config.toml
n_layer = 16
norm_place = "pre"
init_std_qkv = 0.024
init_std_up = 0.024
lr = 0.0103
lr_mult_up = 0.614
schedule = "wsd"
dataset = "wikipedia_en"
MLP neurons of a small language model. Each row is named by its layer, matrix (gate and up: input weights) and neuron, and shows model dimensions 192-287. Each number is 128 + 24 x the weight over its row's rms, rounded and kept within 0 to 255. Numbers have three digits each. A neuron's up and down rows have the sign that makes its largest values positive.
After each neuron's rows, "fires on" lists the tokens most often at its 100 highest values on Wikipedia text that the model never trained on. A number after a token or word is its count.

L4.gate833:157135141109144127122136124150093136161097134135091149149140151140160104140114091161144147126128090072105116130150146117134120130116138086120158106147130117164120117149126142148140158127157107121097151114079093137117097157165141145100092133131171107156128107145104112099139157115100128125
L4.up833:103166145125125125110138188148143123129125140101097134146157135147152118082131143123145131122115149104147096141173134171169141157133206111128122121122168154098113104133148100144123087120124146091134117172107105127130137143083170137099171141081119121138122120124110116142184147145061171128
fires on: " New" 29, "e" 26, "o" 13, "cu" 6, "ue" 5

L3.gate458:142135131137137135121098112125130159102114150143126137142173088104178133124094112091122172128103128134112126130128096160145148149133116162121152138111118133134164105092136076125133130116142130111130098138122148141116135151097101125115163173122133102142156127124132142138100117116160157177
L3.up458:094103136127125102144122137178138117135096088137138142112139084116170118149109126106134146166120069162111107201097107134143130141128099126123110136114099079152094131143133153109109124126153116118142144120079103108115084086103143126159123086162120157175129071078137133073101117147136127132
fires on: "y" 75, "ite" 8, "ho" 6, "ive" 4

L12.gate856:127121115126112118099141145153096144136150137137101122112127140100094171127118092150106111149153114140150113142113085126127124108107104089136111124145134110118125128135146123107170128123100079108116117093133117157102129156148119161166148125136143139144144172151117145157111157115130114086
L12.up856:111131159146142173119168152120123102139153133130144137165152171092159168124089145102099118116103179150116157140115132092137102097110116091102086134119127071153129181089115144157151074144089070144151116137105172170145117158170164116148134174102108150111134161133130119134166149132092156103
fires on: " " 55, "\n" 25, " of" 5, "-" 4

L3.gate354:103137139138132159149130097144108104116138150116105151118123142102161131099129131124129121094105116156139080145106122139091125152158125151145151130123146146125131123094134120085114159116131136150118117132110135142129107161150124140147164130124161142142147115132116151178072149110120116157
L3.up354:123178102138191112100116133142128111143122127108127167094124084085145108148080136104135093195136061136104085097155133066091143144111112096126132101145179148120127156137114111114091123140157126127114107132131132125129108113149121143153107147115145152133123110145074133119151092157124142154
fires on: "ck" 28, "y" 22, "ate" 9, "ive" 6, "age" 6, "ical" 5

L3.gate33:121164136180114064154122139130142106128124122136147165160178144122090109119103113169163131127109169135136159104154115152118134141128137157130122119153098127117138102105132125147147120100104143121132103138112141123144141123093141131139095165147155121195177115148141143136155147098119124118
L3.up33:112125143118078108142097137135131100117144091133153118101182142120124102141136153147130124185184128137121099094144110150087145135138120130124088135104151121106136118125131140114145133114089139131133092134140123128131149120133140130138129142136131103141167130151133150134171108107079174185
fires on: "el" 13, "er" 10, "ed" 10, "rom" 9, "e" 7, "ma" 6

L4.gate849:074133121138121131142131109140127095102136146109112128152118145095122151103093160134148116107136092118112117133143166120118144135082165146129113111167117096103144125098084102171150138102116133124143053118126159122136164112130084117153129114104168134144141141170132133143078123124106166112
L4.up849:134097105132176149105125152119094106145128129121153097127157138137135151150153135178113153135127153126129131087148123122099135104114149072088132116114113151101155143110146121140103167134152152139125122123111145111105115145115167145174132115149133136164130146112111166110138114136141146111
fires on: "," 57, "e" 8, "all" 6, "st" 6, "Career" 4, "th" 4

L8.gate583:146173150140196114138116136151144134128148131071144162140124135182152160135109102107155132129099121094129121134138160177127114128149125169149125112125097114102111132148135166108125099094143133088131054133128160157120097126164117120150097080095117125067099147072158119084108145128101128140
L8.up583:113111151099149140175150113108126075154117111138146139091145141108105161130106159121141144107150144152081110106110154131161182105115185141145090082116093119106143125158118138127118135119106124111144137136138157134155130167119102067134127132102187147148108150098162175112140115118123105134
fires on: "s" 33, "'" 27, "ing" 6, " creat" 6, "’" 4, "ed" 4

L4.gate248:101119141169162100152149131146176110103144130101171141147116095133132177122134125105146155109132109075135144129118092111151137166117105102107143165142124047075104129148120137113117141128113117098140104157158162126134140136121112156144095158096181081136156101106117122081114109112081109144
L4.up248:133142099115168087135147148117149125158132081175115160125106119161150191109135124124164130089156123125167124129133125142144130123137141163135147070118165106096141096141110169123147083130098107096129158126141145108114123113096141104144124093120130132121146159127142112073116126070103115144
fires on: "s" 33, "'" 8, "ho" 8, "e" 8, ":" 5

L3.gate323:126121139135110123156143153133132108152126189151153127136185117158102164133148134144139175087160102104137156080170115153120173144122135128140143158108104098100117132074117132140093101094146159146085128089144120152149143085149144130135140153119116140134104103107173113110137120093108126141
L3.up323:108131162120127085111159133121124118134131168086158167127118123130106120163140099126124139100112137126144145142130133106095156124137158166126135149165141115124111125111148135161131117115141127142149145102138103118112103149134165073126149191141153113116116152123150125104124105109086108139
fires on: "y" 30, "in" 15, " Park" 14, " Women" 11, " University" 7, "s" 6

L4.gate694:177105131183106135120149120122103162194138141119149121144110147116192095122123084129135095107135117157127132093127126168157133152142126148107137111152097156115117175116122081169130122154150126155127115122111127154164137147121113090164134145134164098156138120138133162138095149162113075151
L4.up694:119107138134119147124144123125088110086137101094146130133101125133124150177087131127139151114107149136174119120135153142160123106118146155136144118070105134120126102098140091127084117140163085084083162150119128114155114116140156151145132115134133102133127115142131096146103124110156113097
fires on: "o" 24, " wh" 15, "iv" 13, "bu" 9, "ven" 6, "u" 5

L7.gate624:148102127101147102134101147138168120111140121144166120140131126097109103143150175179140136078167138147137154111133111140172157154131126132164126156155072111134140199120128133126110103125106086153104162153098098146173130124135100136108138108116162135157172085155119114124142145153109096117
L7.up624:150198097120145115119131130151138121126133164079142145107151128145163177171112126137156160077115119090153115129122139138127140174134131136122125148112146139097153115135114131108116150118148092114110150089106136100113122096167096097127153156114139118171120129116148125092129165124136099127
fires on: "e" 13, "l" 10, "ic" 8, "od" 7, "y" 7, "in" 7

L7.gate576:106121108094102083118111102162144094133133144145110100105129165155155148143151132103166117095130179159112144128100125114140148139133123165112127099167099123117128134087143125134110095172128159121090092116105102126145112175122114159094115141136151117099122149091117094167121161102124125135
L7.up576:139133095133125143114147105114091079141141117087098113112128114159136140112149152089151106166131119137163153112152122165153124131101103137149106095112109120108147110069150089176145141168134206093094107136122127136151123112103118119088142097142148133112137144121142144120126145116126134053
fires on: " in" 24, " Th" 12, " E" 12, "″" 11, " the" 7, "in" 5

L4.gate869:155138154152109123125123084095117124129140107114149139159130137115098091108109145135065138131088137106116123136104104139142141112150138141110130115163131105098127081077101107128109143148121088130141183111134114073138115155149125122139147136071165096168147139152138123114113143140107084160
L4.up869:121138134114161167119124114102128097152161094092144150155121144098106139108135138076145111136130137123121133148108132139131117126157119103147115130110098133120147135065115128128114129126122077103119172126116149079119104063173152170138147116091177148090096122117143122170125127134094150121
fires on: "mp" 48, "mo" 9, "u" 7, "e" 5, "o" 4, "mit" 4

L8.gate930:121161109102133114153109151147134090152126144085112184101115153113153130096136155100126124128148121113083136117171114134099133115122143147083112118145137129135138136101112123132124168143128135093149130153157091083129106148123123125091096149162070147107140128111106114141115112126123156102
L8.up930:121121130089166113158116120124140109115128140139164126137148098154116141120107100120140121129177098126142125101112087112172156104120145118130117126093113153123070111151126114141086094129110100093138118161128115111148116141079104129121140145095128142155115091113136107173141074125151133148
fires on: "ly" 23, "s" 20, "us" 11, " case" 6, "ally" 5

L3.gate483:125145167145107110138132148136102145165130161141113200136185145098094092135164152136150133112167186171144131153127127130142133095083101110132134115108089195127147136174098144150158178159133111157150062121132148110158123139135164149129103154105116100152098112111147116117151134125137104134
L3.up483:160158166115140120151146175115082103129126138100144163131131110167164108161128129129097128168088141129101105158145161102126106125163105101103116112131090133178176123093114166145122113127147152162144143085085087131141152115161138110136139158155131113113137096137126107128104106146170146074
fires on: "way" 17, "p" 12, "ten" 10, "on" 9, "gan" 7, "th" 6

L12.gate593:084110060143136114133143133152097132141142122118136138129125110142127182097150067132162101145187152117145147165126144093101133117140124138127144114124101114093125099108128106191138129126081109123163115129141159167114143145163107092114142161127121110135165148101104132140148143123135138129
L12.up593:123156153141137102082116162119080137140135116144122128153164095138126130123121149130176127129147153147181188177136152102144127155101123114148090126142138110151130150126150142137091146079106093119170132126098142159113118085176127122134131100107099108130170133155069134118113156170098141126
fires on: "\n" 85

L5.gate476:152144180098129083126170100171126106125175124117143082142146065121117096090115146147145114128099112130109126105128136075136166139123118152115085162154079126144113126102101137119120148147124153155129125108106121123142083112153109110120135134157124118127131124078118118125114158074145129124
L5.up476:164129127121120089119123123115107100129133128107142105132132108142118132094142110162125116099135149092097192095102136141115113141145153147077112125151085115121078119132084115129173141148128096166155122116084118125170117118118112100142124133124126131126146098097116130082130147096128158118
fires on: "," 69, "ed" 5, "d" 5, " the" 5, " made" 4, "s" 4

L8.gate647:139092082123158115149157146168116145174092123131127128108146123122139131123104111109146107150131111123129148126104131109136127123083141116096175098124154138151155137109091095099133145123102173129145113112104089152131151136151109098137140133123117148113121121127155120088120109167144200150
L8.up647:124138155161128124119136118178128148131179149166159148158158144108138083150139158088124106138108111125158160126141142160120121109105140064105132113128150119144116113070153117088142116135103124165127121132168111107112158098128128122145105106111115118168118111120123113135116141139134162112
fires on: "ed" 35, " He" 15, "ing" 7, "d" 5

L7.gate729:066125106134130124127139145103133140122168115093099157097121145153123106135112088136120180151114124085150106151127105123109112130159080143099136096137125137130169135130108116108130145104100137144083131146159139132128126108129086093114116125185145113139108119146153127138141127146116141153
L7.up729:106099094156179166159103133123153124107118149091139128087135139125125121110102076132101128146127098105125133169124163160137137172170143144115118132124104077083116139101129140114129128120086159110138142134154124154109164167109090134137114166157127147138122117145106155105120129084150166125
fires on: " of" 35, "===" 16, " in" 13, "\n" 7, " for" 6, " on" 4

L4.gate62:120120091114115149175152143138111118148138133155103156143153114107145094093100109101141148097153111106107115132131117138107153135097109100141114098092155144139109119107162116114093097163128114152108074125120166131113097170166100182131119124123090137086091153103123142116078093155123136132
L4.up62:129111118120111131154086124094141134134111147126111139152158147153130173087136128119123148102165139144171119149116109123131134108142080105127074086108130159162120172182119135141107078150173143057135128101133122115121104123105125125124101175109122122123148101084154142095146114107138097163
fires on: "ly" 17, " had" 13, " has" 11, "ally" 8, " than" 7

L4.gate502:127121149146100077104142108120149135131117144188143082150138145120095143080125120159188127093118143111100103112135155143153109148155136114115108117134136113123158151102133115151107141125135153168110132110107096131166102136109133134124153125113140112156135122133126130120105110063142102145
L4.up502:162091137083135092084132124128110117139096159151107127110138137154100126134124133137165121104128112136093098114122135117119149135134148143150097106104173102084136137098136102139116157141106116108124098097148106122165089154126114080110110108165148105120144128171097103098149086117108175121
fires on: "e" 67, "or" 4

L3.gate321:157137125095099108135143120137112172124130113115088103173142098138123101045088208097109157097185139143122114080113143179144135124113116137128100080104129157145154113139095108105145105132094149158137157149112101102129153132121150080136141139131102160119144147109142132112121143128146152138
L3.up321:121088101156136136138130092160088120142113093107129124147132100113136083117130146127112107134159143169173161094196131116153179151118115116114087119132159144139147084087142097098135144117127099145141155208132138073161166116140099113118145089108162149138162131100131106133129170126116131095
fires on: "d" 37, "ed" 18, " announced" 9, " released" 9, "if" 7, "aged" 4

L10.gate1061:069162120160120088154147140124148147147114131107127150121143168162113105126109132110163090103123130097127102114084106148124101143105092123107139120137127127104165109127095124153119124137117112142090166150131155132143118139136116163145155099143094074153139067105128094141139095118104146144
L10.up1061:112119179123185167141141107132136129142140117147140141091107129108095138126124089126149128125123129105102108123129143114136108140148124106118112097077167118157147187110135103163147118151147130147105097076136125173108126146137121099124134138153121161116157083152140125108108094098113148128
fires on: "\n" 21, " of" 14, ")" 12, " for" 11, " |" 7, "s" 4

L4.gate931:145145120135070107157120110122170098142149151123108127151139151124174123178118120088144108108171097119126118188168126129154150143112164076169124118143107149127107122102099125144127136112144127147082109108158101103137125141168116129136083109125171123158136127167119152089128109129164100122
L4.up931:159132167148101124124175135120123143132108115148095138137086161119098101117137111131133121156134140096135084156129148125106139114153161113130129111098147102106076146096131094149106132092127156136114121117133106152147135136119101095131110104099109128161162112146105119172149141121127110114
fires on: "n" 23, "it" 15, "e" 10, "o" 6, ":" 5

L9.gate645:137150112107145138156114100127074121132185141144110161175107155187125115104148117143118139109144142108144126172105118139187185143133126111170116155111131136103142144109117120113143121160131130118143097157146126153133161130110147117115134141114149153182148156144142110152138137100095145118
L9.up645:132109095157167148129113136123099082140125186123100125134148137110118163157131153100083150136158149139083166101129118126156103155171153097130163085147121133138145105147138115131138148146149162156096121077146166111102152128149131123174153119114131124164117158157114149101100134169140139097
fires on: " h" 30, "th" 21, "sh" 11, "st" 6, "a" 5

L9.gate728:128159131127129116109126086117097124120141128135113180131122145114154141110150084152137099126149127137138145145115141163141149099130143101084108164145122083129179141117138178188128137135109122105106158143149181181144178157154098098162157140130081116115150177125128138128137167157145147165
L9.up728:119162166144137077125154154126091167084152118146122124118172083102132085126144137137084150136139142124139163164186108144126146119127103119126098111107113129113151131107095157139138153132101125101062086117191144099109159139150132098117145094177127106147121143159125092102111099133161087132
fires on: " |" 31, " at" 21, " to" 8, " of" 6, "\n" 4

L8.gate802:135141123114174126140132126116149126149167156143103119082130121130094095116133103147125145149123108153133109140103132076126179151147120135123126151127104136133129149129107124172140142099114118125139157154116109134076114151128091098133104131144121156100102106145133149138132118107112107123
L8.up802:154135135142150099091149140144152152139131089066175121100112115132135125158159123150119124101092067138103129155107152082136116113138150147113113135150157108140104110151104126123102168151123098144160113110110103107131111148159130137134098162120120092104101170132139148093108130084153191099
fires on: " of" 27, " in" 17, " among" 6, "s" 6, "ed" 5